config = dict(
    attn_scale=0.177,
    init_std_down=0.00115,
    lr=0.00625,
    weight_decay=0.013,
    grad_clip=0.5,
    schedule='wsd',
    decay_shape='cos',
    batch_tokens=32768,
    steps=12354,
    dataset='wikipedia_en',
)
MLP neurons of a small language model. Each row is named by its layer, matrix (up: input weights) and neuron, and shows model dimensions 192-319. Each number is 128 + 24 x the weight over its row's rms, rounded and kept within 0 to 255. Numbers have three digits each.
After each neuron's rows, "fires after" lists the tokens most often just before its 100 highest values on Wikipedia text that the model never trained on. A number after a token or word is its count.

L9.up41:107110107139090112108150131096146108141159118111166127134137132145137153132144147061115111101135151107148145120129112155124088150155111104139150150134130116109110142122110121093119145129118097149069140149139089142112133120118138175113121127136074114056139114122156156143103137100102095148113120119191146091076143174066135125140138150122150100102170147130103119121106104173164127125179
fires after: " b" 37, "b" 10, " B" 7, "f" 6, "B" 4

L9.up264:133144119154113142122162120107106146110130146162137127113141104127118109104166118116178139124119117118155107106129110087125159157080136079146149174113139104136158095096145097129179091169157127107138109169135122151115131141093130132154135097140116143113139147170123115176184176080116091095085127140111102115141151159154110135121101117117103096168169157150158119121110127159104114126108
fires after: " t" 21, "O" 16, " T" 11, " sy" 6, "U" 5

L9.up598:165062184106129110123105081139174147152166164112121161131091151090121128096077142164081153107125084143134126143113144114139088134129142141124128113087101140160133121107112077100135126137102110136131104130107139148115116093131128144118115125116116120122139125098134144133133103114129146145104125070159136142098159137110134142159089163123135087156150127140151123168100099064166104094115
fires after: " the" 62, " United" 8

L9.up893:152112137123123113110161104116133118125157106135150125139144138115138140093106126139102128124179166133145135131127124176122142107099126132127109149094116077104131116115148114134140141096081095139152085145109147113141104129131118136134107125112107111088154111121125093101107136157108185143091057146161174120080157176088106112133126155104112136125156124113133159128110104111131129116150
fires after: "," 52, " S" 12, " t" 6, " st" 6, " T" 6

L9.up133:143143121151118139130160099094136116134128150131142102120154148148110106101102131122102151182121115166122116150130140140124136111132157097132131131152124089079141113192133138121162101130137098147149188121101123124120124130110079165119140156119145111187138141139146164157130129076162159098130139152119184088147142182085135147144135143147113136125127114107111137151153119144086118122140
fires after: " P" 27, " p" 16, " V" 5, "p" 5, " and" 5

L15.up172:108153141090161124140124134084127099136161111145106194144157135099134120091111131099136131089087158137157119110154153131150110136156130111138122112114137139141108114126139119127105166154099135153199156170109116105106126140133117106134121115129171122121129120136152105152153164114120091177130102154162136105099147182122150143151143157078166159105130142146133145097118078129142183128145
fires after: "," 38, "." 7, " D" 6, " $" 5, " O" 5, " hel" 5

L9.up995:132115104146093166162090088087136149120107122125166115147111127091153104075155145109116091156121128092135120162106151131163142156100108144140137132111138150133152164119111103106119117102111116114142127117124122117155114168131143133127129100129064129167138162142119118116138118136134146127121157070136094177164076143142134129109146101106139121174118123150118113113099137128087109134115
fires after: " V" 29, "V" 12, " v" 8, "nd" 5, " rul" 5, " X" 4

L9.up1535:142118079118158115093162158130147154101114120152167075087087150126158094155134128143136122130125144126127153143145145111166167129107148094122126139151105161096089098156106139139103099120124116183134147125136081159131155159109137092119110133132142127124136112097077163143127124163078108157111143126114115154118120155109151144127168163122153109126127127133108110133101070144141081157102
fires after: " was" 43, " is" 7, " been" 4, " be" 4, " were" 4, " un" 4

L4.up1410:147131109128145151149096093130151168124070163101134102109139123130143163141152101136131159109117135101136105105135125141123168131099128124151126096123124161156106124171108081130092106085103178161148103109117150124126137116144133142107171140141142168108104174148143058144163125107121108136124117142109154123099132110148135118148117097133175116114153150144129158129102110162155111150155
fires after: "," 17, " United" 15, "b" 8, " New" 7, " North" 7, " South" 5

L4.up1324:182140157119142164116125076126148137131118135154123143095091177155160133105152113162172117111101121089185173151096071138169124129092157149129145119089152087158129156113137108093169096139139150108167110139077140138125157118127082137103094163116139157143134095137093132125133128143116136095111069166147108131173113180116102114113120122117176117176124104153125106107120144170129125162147
fires after: " H" 13, " h" 8, "M" 8, "H" 8, " Park" 7, " In" 7

L9.up217:136143163125118097150141100118177105144174121168136067152108153142170114141131177125079075119077141131143126135156120128150147153120152134127133107154126144131159080126105134091139114112145053119143114138097134180162118111126114092118113122103134121112121185188148097146149140110135108105143110101104126163160122087146092149122122111103091120134134121116162119118126121136123119140133
fires after: " in" 30, " In" 18, "-" 6, " the" 5, " a" 4, "In" 4

L9.up791:144132092134080107171135120143098126111132135114122108123147136155106140157140137160120103104133152128153114089129138144133135116126135142146108146132098157126119113134085080115120136132135104146111110087148137106160095138153101145141132143161116122138140117115155138127138152168152121140137108208142121126113099157160138165095084120090105098158151162115171166135150112102162109100084
fires after: " A" 25, " B" 13, "A" 5, " C" 4, " I" 4, " Super" 4

L4.up600:163105111133114118140149126151114145127142193153136078064119119126147118075135143112140140107157138142159130099119143186130118133156146125130142113135167134103105125142115091166139134109143103105128158125161141113140101106125108115098127142121079128109127124105115132160094123134145100129149134116107104114097172122107124142167104128103076119114100123123131088089151109153130136140157
fires after: " |" 38, "\\" 9, "|" 9, "]" 5, " \"" 4, ":" 4

L9.up1057:130141108137111141101175135181153120065170090125147100152152138118140156116153112115101094124145075099157128111140110166151141188126134114122149108125132099100117154103170154104130151122117150106118113100142136134150155158107158117139109113120118085159122147085115138144176164135113118084163105151086128145138135155141078158123130158122145115120119122145105122090121116144122101142107
fires after: " as" 26, " the" 15, " Tri" 5, " became" 4

L4.up879:117092082146124132135145164128150130143071105136137109090109148160130118161148139133128152087127131126103134116140139115154130122124148116114144134119149160127105154100156126129111120102091057151143139115160165098144121177155135112138110125138135129110139126082111133147096086156094107100095116116108083153146147122164138148143085133160176104116079140034147136102127150110175126128156
fires after: " |" 48, "us" 4

L9.up860:113104185150118083112132118121150117113145126155079111108146114146173138081176112113123133116113134134132151127144130121141136078121122157126144137132107184141090136131147108143116117165116110125095112120119143148068141121100141107106148100111187109126082168124175097094131124109085163139122171105152110117159075175097132108137104094161146118160159147145115106143153131141118164131147
fires after: " V" 30, " R" 16, "iv" 11

L4.up1412:120153098174109133103150117070103132131148117166111098118127151145145105121136178143119130104117125145159142145098146115172135148165110156113135112124148114155126125124145115110134103150146103141173164127135135157100157133115156069140116186162092180168113105134092103113147119132155103122093159063128095138159126138158116144115108110139193150104090160117164105131096137148103104090127
fires after: " P" 18, " E" 10, " T" 9, " D" 5, " M" 5, " S" 5

L4.up744:091188119124124137134110107140098119114109159091145117135104121111143171078156080110132117103140165159145151092164106110157138114129132105141077095112155174111138089128134106142124114135125175151118125102116134185127098112100122162114138117136163099123078153122159179095161120131152123130118094113127138148137111142125106079128110146125103107161098129129150143144105134099181111132143
fires after: " the" 45, " The" 8, "th" 6, "The" 5

L9.up967:128094140151127130087153087125115114110127123137137109104138106129178125122134129150115117163126133152108141098144073128118127080134126136120101131119112172180114147116077154123111119102122143111169134126100117131093135093114159078123125132174112111139099136141107120131134158101148115136146078132093160104160121079144162132144097142145168099125081155116114137129137112104146185153107
fires after: " had" 16, " has" 11, " can" 11, " have" 6, "|---|---|" 6, " would" 4

L4.up168:115113146126104115073134103112101142177153113109149102130084170121168132126119143130126146137137106157138128105147125130131104119130116151098125155137133185126168154104139151140167121115149131144142111138107138119108123156134130141115101141157179151120080109103181104136093132120128146125112089157115103116129123122148153176098155114145149133156103091154130104116122105162164149099142
fires after: " (" 50, "M" 4

L9.up1547:167123102146105156140130130136108109183098123161092153114129119155131137139116152151111145103134118119113116169153087155115115111171121133092078104155125143144066073164134148151102121108094111144128123127151126136167134156153116092079131106140157148146139139133095114155178111124116129177132124142126113124100141128084157160123126126113127138150158160141132095113116075116096138099147
fires after: "R" 23, " R" 11, " Ro" 10, " S" 7, " E" 6, "S" 5

L4.up1508:150124117088132101137154113135190156138112129103158120113145155180118126095104123054083134161143121146130157112124115133120134205145165155111116106152113176168151156154143120122114125116161092116137099151147154127137159127145143131141127146121090126076136136152131126123157128130172134104107110151114143137147102162127129156080142143146080152125106088123084162136145124109117120113136
fires after: " the" 27, " |" 23, " of" 10, ":" 4

L4.up898:107118152143162089158122161105132131127163148181138156140103117174113162117135160101141124089115121144139127116145115119145120158107116119136125109118097109128152105127193163130102136189137165141145156070123163143107080093138125135141079134156121106175126107139089062160133086112150127151127135164088129111112134119096134163117114105122108175116122102105128110081120094121155130141081
fires after: " P" 14, " M" 14, " (" 8, " Ch" 6, " N" 6, " C" 5

L15.up1379:122109119111136132147148134113088163126127104133148109137147121160177101131109112087143136099127102133117093184141102135100132118158106127150127132140168152117121114115113145193145119140122123100119150183141145145139097105125121152104131131137145100145136127180156095130101146123121116106117112116146084129088118165179131099135155095118088155149072158109128095128113174108135116125129
fires after: " |" 41, " medal" 5, " Number" 4, " " 4

L9.up684:208139075096070118142112113109152119131145118152169125135136080162085123096123144152110144123137107136127129095106160172132166149149109141113144128136119138115108153132079106114135120110145151148141123138138139162131138120102064162096153094108151089138106145117155132110146133106180140109141160184146107105173133151119119119131102092122136088107155114101114120125138094125144146132124
fires after: " as" 25, " a" 13, " and" 9, " or" 4, " that" 4, " but" 4

L9.up348:074082170131138160161067109132161104138138125179127155152138120168115099103133122148107167123166136142186128114118167143160068130100096138181125152123162135135119113107133145136121132103143120129128116160147088092137129142156165145118138129104154096091118129136157142121131094134108123129146159104106162086132127167090130178132105091128104141109075112086109104144127105096094154092120
fires after: "," 24, " School" 9, " St" 7, " Arch" 6, " Class" 4

L9.up686:138163085133117171142125149122129078141145099135139170140090095142174096116146079130162144114148122169112102122151124148130104166123121122133118132090167124144083145115098129152142155139108106100141129111122138130094138122100129142071113133162084153061184098137107107088104098139087122121103094152047137167144129194082163145136108097114061117142145097131141175137113127138107137105126
fires after: " St" 15, " T" 9, " t" 8, " C" 7, " Ca" 6, " S" 5

L9.up200:157127132173143150076142096114115171146153169122145119115154171138151152126117148139116152163117174113129175122142131094090152090132154097127135125116124109113112141127146165121164140114151085083127137121116109146176131128167124201071075111166162109090130158118117145099105160102164099117136129162142153124114159137128119115161156109132124121143129188143152117171104088144124108129143
fires after: " h" 16, " p" 14, "k" 13, "w" 6, " his" 4

L9.up897:134149128147092125141135101166111141125094100146121144167119098124153148129144115167148112135094147106127115113161147144112112155122147138131127156125163103139119114097150100133139145121119134144120142149118152131163113098118186124148115069129094148165163145113143112180160136096194094114147092117133126114170183118080113087087130135143127127129149081106091123096146108154136124127142
fires after: " the" 27, " in" 18, " for" 7, " under" 5

L4.up330:133125082132149145110145128129173132150107146110117099156142101148147115139122121163120068125140131158136147129096131134182126152126154123149133171145124124108130108090128162139185131160117112153106128131134087133095115096115131076079157144073116167095118129147143175098152127112093115136096147099148155142113171095148133149160142155159093141131133139159147092139112152145146108083082
fires after: " b" 15, " d" 10, " fl" 9, " B" 6, " p" 5, " Tr" 5

L4.up904:115155116180125074192145146097117055174127119125072138100131131157136170119122119104136161117136086154156157162081104150141097128099134128085100136091133117147117082159193138146126159101122155105134117116116148132128139146132131117124181100165100134140110114139138150140130124160079199120104122123117150079127173123136160211079163142150127145127116141154098085131109110166132148100153
fires after: " R" 30, "R" 6, " D" 6, " K" 5, "S" 5

L15.up47:138125074127122131162156118162125095122117132154113125148194152121130121118114132131067116145102103144129123106144140117166122133148142149129139111114119190104117153140141106137144143154100115131089101130101116110121157109138137093113139094080093155111083142151126140122131105116135139112131128175160118107103128112084127164131154080136098101144122117155159128103133158106169135093163
fires after: " |" 29, "-" 17, ":" 15, "," 5, "|" 4

L9.up1488:138106151153152108151129130094165120139107064135100153119099127164144132144134119106100129087132120115177126150118139117116097126109092145136132121120159190122105124119115137137124099114081134115089139161154124127108144111159142087122119110147150138084142083151186147184143095130106105126143103141114107164093138157162140080169108140129126084113112116148098159180102131122115132114139
fires after: " R" 28, " r" 14, "R" 9, " b" 8, " Q" 6

L2.up833:166110178087137126124110161115093129110135123158133109121113144103119135112143176154083096158151094148166131128178156149132153158108150134100138130137098100100074110104101155132105108104117109087189137150120122121126111147139142171081105085123069164145113116142147127094126121088176096137129131077156141157142165142111127147169108102147148120127126123126125119098140115117138121134160
fires after: " |" 60, ";" 14, " in" 4

L9.up608:149157121122121129161147102105117107109165118108134097137116114137104195143118138082146150098120098099184138107088126159124139108128130151149107130130131120129110116149108113155135113139139126111126140165118153115143149107096122141098141128130084107146114072104111082152114101158143115109140129153100164103106121106148112150114148137113158137140106133143109156129090113102163129112134
fires after: " is" 27, " was" 15, "h" 5, " sh" 4, " p" 4

L2.up1049:117119147119079144132155129104189151126087135163146101105122121180149122143135151100130143153148108103141094152166144139120141138114178157100117139121111158135078115163099125170108129103119152096129153142123157114143133161085105128129142100104135154131132101106138099128093074127122152106116167128139118153128130113149083126133136183080129119150104116126128114103155096137111122098194
fires after: " |" 35, ":" 7, " the" 5, ";" 4, " —;" 4

L15.up1143:154128151155121128143103107159118146134129164163145139147113116111128119138130136125140128111140156152130089152158103141130099145136118126104114097128121108158154157092135098131136122125124090089113145162153156125143103154135121119154153152130147106089113117122120105147121130089098127109114176169107169120140132185169113142154096142115108117156116102167153128111104151113163103129088
fires after: " |" 61, " Re" 5, " he" 4

L2.up1514:166101112110090110076116116166124133114111135156174133098109136112131126132116123137124135113094127164160135094103064096169133181157140144123130062139145115116144100076131135150114128131130107129161155145120148115121130110150094155157130145114140153107107149141152080141129134109112123123128145134111115136117140148184141137172152058138157137124098110129113112105115138142107049082120
fires after: " |" 28, "|" 9, " medal" 6, " m" 5, " 800" 5

L15.up705:140100129092112086087149158130084164168122152143103174160143119134136153153148110092144149112163066119167160125084131193111147134114128122141115151140143146139101111110138128100150136115110122091139121106093130133086094166140106128144170142149093127146117130152112088088137121128154123115154142156136158096150137125142162144184164136116125107143134161147132160143142139118107115130141
fires after: " the" 39, " B" 6, "th" 5

L15.up90:180139107166053159130138123104133137102159114148160124158142113132148156111123145118112134120180104123188106113118138135132155101117167110117147124159178146144094117186168093126093145157150125120126102138124061079112120139130132164114107175188158130138142145142142130129131084174096105156142145094151158137121121156123147096137116119088150112147119105125116118134122110139142144162167
fires after: " K" 48, " Z" 6

L9.up124:132094189148130156150171172158139156083119125127088114121130131085081108101172127103117131119111147131101187163086140085100158135127169120143160131122111129118118123193079124135151123137116126114158129174139159109100124113140135139140152132107153138121135108077114123094158124124126102177124120117159121157068086100090107144133098134116143102098123108102114176113137125125102134158081
fires after: " of" 37, " in" 7, " to" 5, " from" 5, " o" 4

L15.up434:135079114100124118123156158101139096109156101123117165163148165140131124115134120103147083109126115165172186181124116117131133093115128147107135136171158108106130106154128149097112063143108081136119130122134128141132123085122162164108178121114093112109108115116123135115105110146118126124144124149124108159128122130111129125117097125108142126142099115113111120076133129121140093149145
fires after: " |" 44, " the" 13, "," 6

L15.up613:127176116097138186133167128106102117098124100101139140113143089112119114160115150137166084128144146160148091102105128149091132139162133123121120145121129156104153150131185158194143121143125141096123144134122177133134127118103140134147136144137161174120124122125133122126108103145119106172158104151138140130109133099095147143130126115163084145111113131154129124096124148080116118159102
fires after: " |" 24, ":" 10, " " 8, " (" 5, " +" 4

L4.up1387:112106158121145124126110176132097118153166074114172133120109165134123135143148157162119155159117101156148155095155134128151137154146111151139131157146143114110128125107089125150127136104081167093137105129124164178120097141119096140114170133176140096171136151125148103110143158097147137155132110136098125130139098112097137157103081113150147134127126131166116138167094160108128127136129
fires after: " |" 41, " w" 9, " dec" 5

L9.up1366:128180126136086127104114123099125132126141108166146112132151144181146112133115142090113070082097114093114130090116178150101111168135138154135139132144153106132124133110105142115136088156136105118077138122105144131158148115117131149114114126125115130156127117141167148146171141092143129091147136140154109129073134118115121148142115162118093087172116095123142089189140155116133108122166
fires after: " in" 27, "-" 11, " m" 8, " In" 6, "min" 4

L4.up1568:135180161162121146190149124098163134116148144154130127137141128104111135136089171174148133090088103119129125129109107092114166134110134153115079088135107142093116133121119140122137145111121093116175133094128124114105119158128144153130149156103140113136151138170152088146158107133100127109112098118141207083143101120139152159124107171101118109123152106127118110107094152121116118108127
fires after: " K" 31, " M" 11, " Z" 7, " B" 7, " C" 6, " Ch" 4

L9.up14:132156109115153132170133145170108118119136132101111112099124128142124146129084114113140110150183079145073168124120095139156115163124152123131136159110092111118117114137138103072139128136150096092151138080113147134095116147130124157100169132115146142154093099097146041124118146132095121134123141108125148147139094110103152072128148115121114088166119137110150106105121145109158142149118
fires after: " the" 21, "'s" 14, " of" 10, " his" 6, " her" 4

L9.up1174:161114055108128114107123120116133153143172112115098147117125087171114133115137125121144099103149135131143121080130143158140144102123118116097110108082112166094093126121119114085120160060129147119127145115144111147144098121127119149122086124133145119118105100107146126103166089138166099142115119146114123112132150093139121147153106130120155128160139128124112085141083122105118108139097
fires after: " the" 21, " Har" 16, " U" 9, " The" 4, " |" 4

L9.up1394:161101100169044153106142115150123137162071161158100133123167155113130148179163115114139131074126129103140145137078121112102147131085161128117157126172146160142154099113106118082125084129106132088131145162155155081141095121107134107132120088149147126139092115166152129122140135105122110159135103113127079175125134141152103121137080147148133162174138085128117144121131149127137112117156
fires after: " the" 43, " for" 4, "===" 4

L9.up286:126156133142141111124154107149139139141115089145125090140147076128149121105119179103105108127101104121099135126119107168087096126128128083117146162130096116158144102133115153101146130105128127122144051119133144158153086084122183089141152108129146134131099152173106120113127140193116163132128073110133131140129123141123138145107111145133159119064093137092158143142130104139134137166118
fires after: " at" 37, " the" 22, " At" 6

L4.up589:119156106166144143157145108127072139107105118088096124123109149164066115134111090137161152134127132126153124124137132110208106150104103151086108135147132146113111118139118146201096126119109150098148156112100132079166111113156139118154144154114093110092096134114111130156110118104104102118120109130179121121083164131097176165124087119118144146089136201142136126108152152109119145120155
fires after: "," 41, " de" 7, "itions" 5

L9.up790:124128112133144121155132100107141143160148145096130167144160141092088159123143114146102095123107133146154139154111097162122137134173127122144123100116133125107110117150159125137108106123129125101111169156085150151142109072119159110083125126119114112101090107099150145085176146119134114101135118115134127141110141103131114157167143141116160128103107134152074107091126154131136140143128
fires after: " the" 26, " St" 8, " D" 5, " Tr" 4, " The" 4, " Pl" 4

L15.up171:122116101090123143141148132131131118163147125174129124134144143137178120156118122120152117138130102090112127151120155138111142150125133148144130082107139150107089125125110107109124149126089130120112095144088119104159128113137130136095117114126109143105100142151129059177154137100145114085120139136127112121160068164080097095116157105116125130109126150100177123135124108143152153128161
fires after: " |" 41, " was" 5, " size" 4

L4.up1423:091132114140123119127143125130118144128121137148141103155170127116141144151132106111152130136170112144144112129088080133180100141122151118131122151141128124152139143088126104148113131152156114138116193148134125126144121105135164132134081137174131125159103162177101106168145116114139085116152136097157122137134121108177133077139154125122168104102140098096096165121127097163131141130124
fires after: " P" 19, " p" 18, "ed" 5, " Ven" 5, "urd" 5

L9.up625:114130126136145083119109141095156143121118085118137137102128163104127097118118118172110168126134119144118145089132146139101166150106107119145084153120129151139158162123164103125154184134108090168115108142110124157126144073091126113127125117115140089151121147107120125151147119136105104129141136158143112109048154136110124116130136098123104118134104116133077164127157079109116113157148
fires after: "." 25, " was" 12, "===" 6, " |" 6, " is" 5, " were" 5

L9.up493:120132163149120138167129119092147101097124130122135141156140191086162127139093143134120167165092113139114124106140142117129145148131094136118130136136155130132104152118158111087180091110153140150115101180174147157115134155140136136116148109133173139135171122147129120112112122101111136147119129113106091135176175143141109136115077182138089171072147130104162135131143109124105159114176
fires after: " E" 19, "-" 9, " T" 8, "T" 6, " Time" 5, " Mot" 5

L4.up1128:153117143141133112126119082115122147153123156167131120116164161134120155137141151151152118120177131112143106129092146126164136163129148092084167118119122121113108140118172143139181165120117142067115145127088124141107153154148166147127128129123106137108170130147125167160129118089127077109114098127113144132144137187120151134120131170121156087140154181111152135123137124137112142110100
fires after: " P" 16, " t" 15, " p" 9, " St" 6, " T" 5, "T" 4

L9.up375:125099130107143112144145088151160107122154132141131133106146144153105160156153115134120145078178162135152098101145139156128149106128112152122145140117120140112139107139116116123124108083116137165143133082120133142108110148151115108176152125115116118132130141141143143110118103152097094155148068141165160116143155098145158144112157124085144125127132104148134095143133127081113095110113
fires after: " Ch" 18, "Ch" 14, " A" 9, " La" 7, " Mon" 5

L9.up1160:083115120135137135165111128123121139115152148132137106150138124134150088157120130177170147109105140126167140103110150152118129132167105118151152086137130105132140152120098127157125103148130123152123121150132118109115104136128139174115156078149122168138125162111129115120163152126124090146126161123140126096074132136124104137133056111124157154079089114132145146109146095127131149129144
fires after: " |" 86, "|" 4

L9.up300:118088099159096148102120161121090117110128167158115138138129141127130157130175161130165141082084141118140157116149124116137092115128117126111123131113092158141140146131112112145159113116111074156152131128131127106140157149124149120154160097097170111143087145119126115152155136170109073179147114121114111143125151157126143144120117106152127136112174127168162116149139175149125169126136
fires after: " O" 17, "O" 11, "U" 8, "A" 8, " U" 7

L9.up393:158077097169123139142155131143139105143120126096125134146087134076127139088128135172094111121168110128104154147112090113158167125160123153090118138107145093172119143167137137140142117149122117128134064139124139168099127125128096139133099156115122089146121099116145111097157117135156136113148090126116161117081138122124126112165113131157140169104112147148138118166146102183157085156135
fires after: " to" 59, " I" 4, " not" 4

L9.up1591:150085169152100117118129146096174118135152141121121137117144101163143110132135145106122129155109142087127112141160128123122160132096131154144121150129109142110121146090188135127112138165118074148117127112128086140142151117107113099152101141092101104057118121124178147099146132174110133149116132125110137090131114134072116142123110152112113071122149131125148097108128147124098143110154
fires after: "," 78

L15.up642:102112169146113096068151082135164133110171099171164115134124125146168093134129072113126103108124130160113162126095110139120163106129127140148124105127109117137135141138150128108089131145101080103110153127122148121106152180149134145148133141108133191133133143097131126109111102129092098136147092170133111174141132162100153101131107109096061098110135143182099127132070141128157097148111
fires after: " " 28, " P" 10, " (" 6, "|" 6, " Pos" 5

L9.up1188:189136119102092150168111122095164111108167155149131141091146156094148140171122140088097154168139136133157105127119151150130115083083079130119111113117154140163119159133119142153111129133149109130127155155119114122119149134143139108135160084105136099094100093117120136114119106124161104095100135119114111136145105157067128108159139147142127108137137112128115112144127179121113154140154
fires after: " R" 22, " r" 15, " w" 12, " W" 10, " Re" 5

L2.up1129:143165140134140119130116150150143113176139126106109112129154189153137146104120121105122152111112143113148132128123131131117118086144093110104104146113102143102116137165094142111129141163147073136154099105124121102132177148127134105096146107174118127129125177131157134151123119110196120134141138106154196145126178118134119143094137088111134139111125146110098132086098117147109117141134
fires after: " |" 38, "|" 9, " h" 4, ";" 4

L9.up1244:133126105098086143107134125140159203163142127139172135135119098126123122163132107100088087132109128129156169167141093139105128177100181088139108094112090126152120115162140135171131128115109125097127121144084128129138136123120129118172139134112116126125127133112149152141104118160151116159124155104127073182152108123122135124125168109073134118127071124174131090097131103112115121119117
fires after: " the" 51, " The" 8, "The" 6, "ent" 4

L15.up427:161089132113156153102135178149108122098156153146107134138154155138135135150119173110132117138140128140088150036117090083165091157140127143121115142127105136070142160138137088140147103110107084148112103145149133147141118122101123137137151143120153080120117152150108084120102103136126106126117139129150108123156121135161150117143153114082130194128111137138103138139120139145084133154059
fires after: "." 42, "%" 6, " The" 4

L4.up602:136126116126150148065166156133112172172142128133140126155124134121154159124148081157092115110141102070168177110126094082115185094131176124123089099116170134145142142139147163111101078110141139141124137126178159113179090173133149127089166185147097111109113159139147121090152080121160123086128153133173113114147117099135131099125131132123167108099121127115129133132109120136126096121125
fires after: " m" 19, " gu" 11, " Min" 8, " hot" 7, " mon" 5

L4.up599:106117138157177098134119098130099161121156112123114086142085152167112128106103129090131176127098101130140144129132145115138119122120093117101109177095175120151115146171107140132149087111116133119159115153151142163127131151119134111100115096091113129128141093155134160116108128101125129097136160152159112119129133130107087127101129150142115133134135170165163123079144157135107111045174
fires after: "/" 24, "-" 16, " (" 6, " \"" 6, " Col" 4, " F" 4

L9.up291:122126122109134135122124132162093138098176171132181107137187103106122120145141162145117116117174132148106140081145128169112140150108118124139100111116137121125118152107143123099156157128128137118109104089175136154157149107111144130110091086115176098180087159136108098129125100095165123120121129124141134145133129127125156113145188155103107096145174104166101112115133109153103158098140
fires after: " the" 29, " |" 16, " an" 7, " The" 6, " (" 5, "b" 4

L9.up628:136137136128117130160098126085085061154094142132137128134144164131151145119135148122134153138127121138132136106110136131139098133149114104126104147114159128069156105138110112163134185114150118116132106170129157160098109119189144114130160136150092157123100131116142121130162119082157116173136098154114141104136142118166147153127112092130152118131113113142142096115075111125127169104085
fires after: " W" 28, " of" 16, "N" 12, " for" 5, " N" 5, " the" 4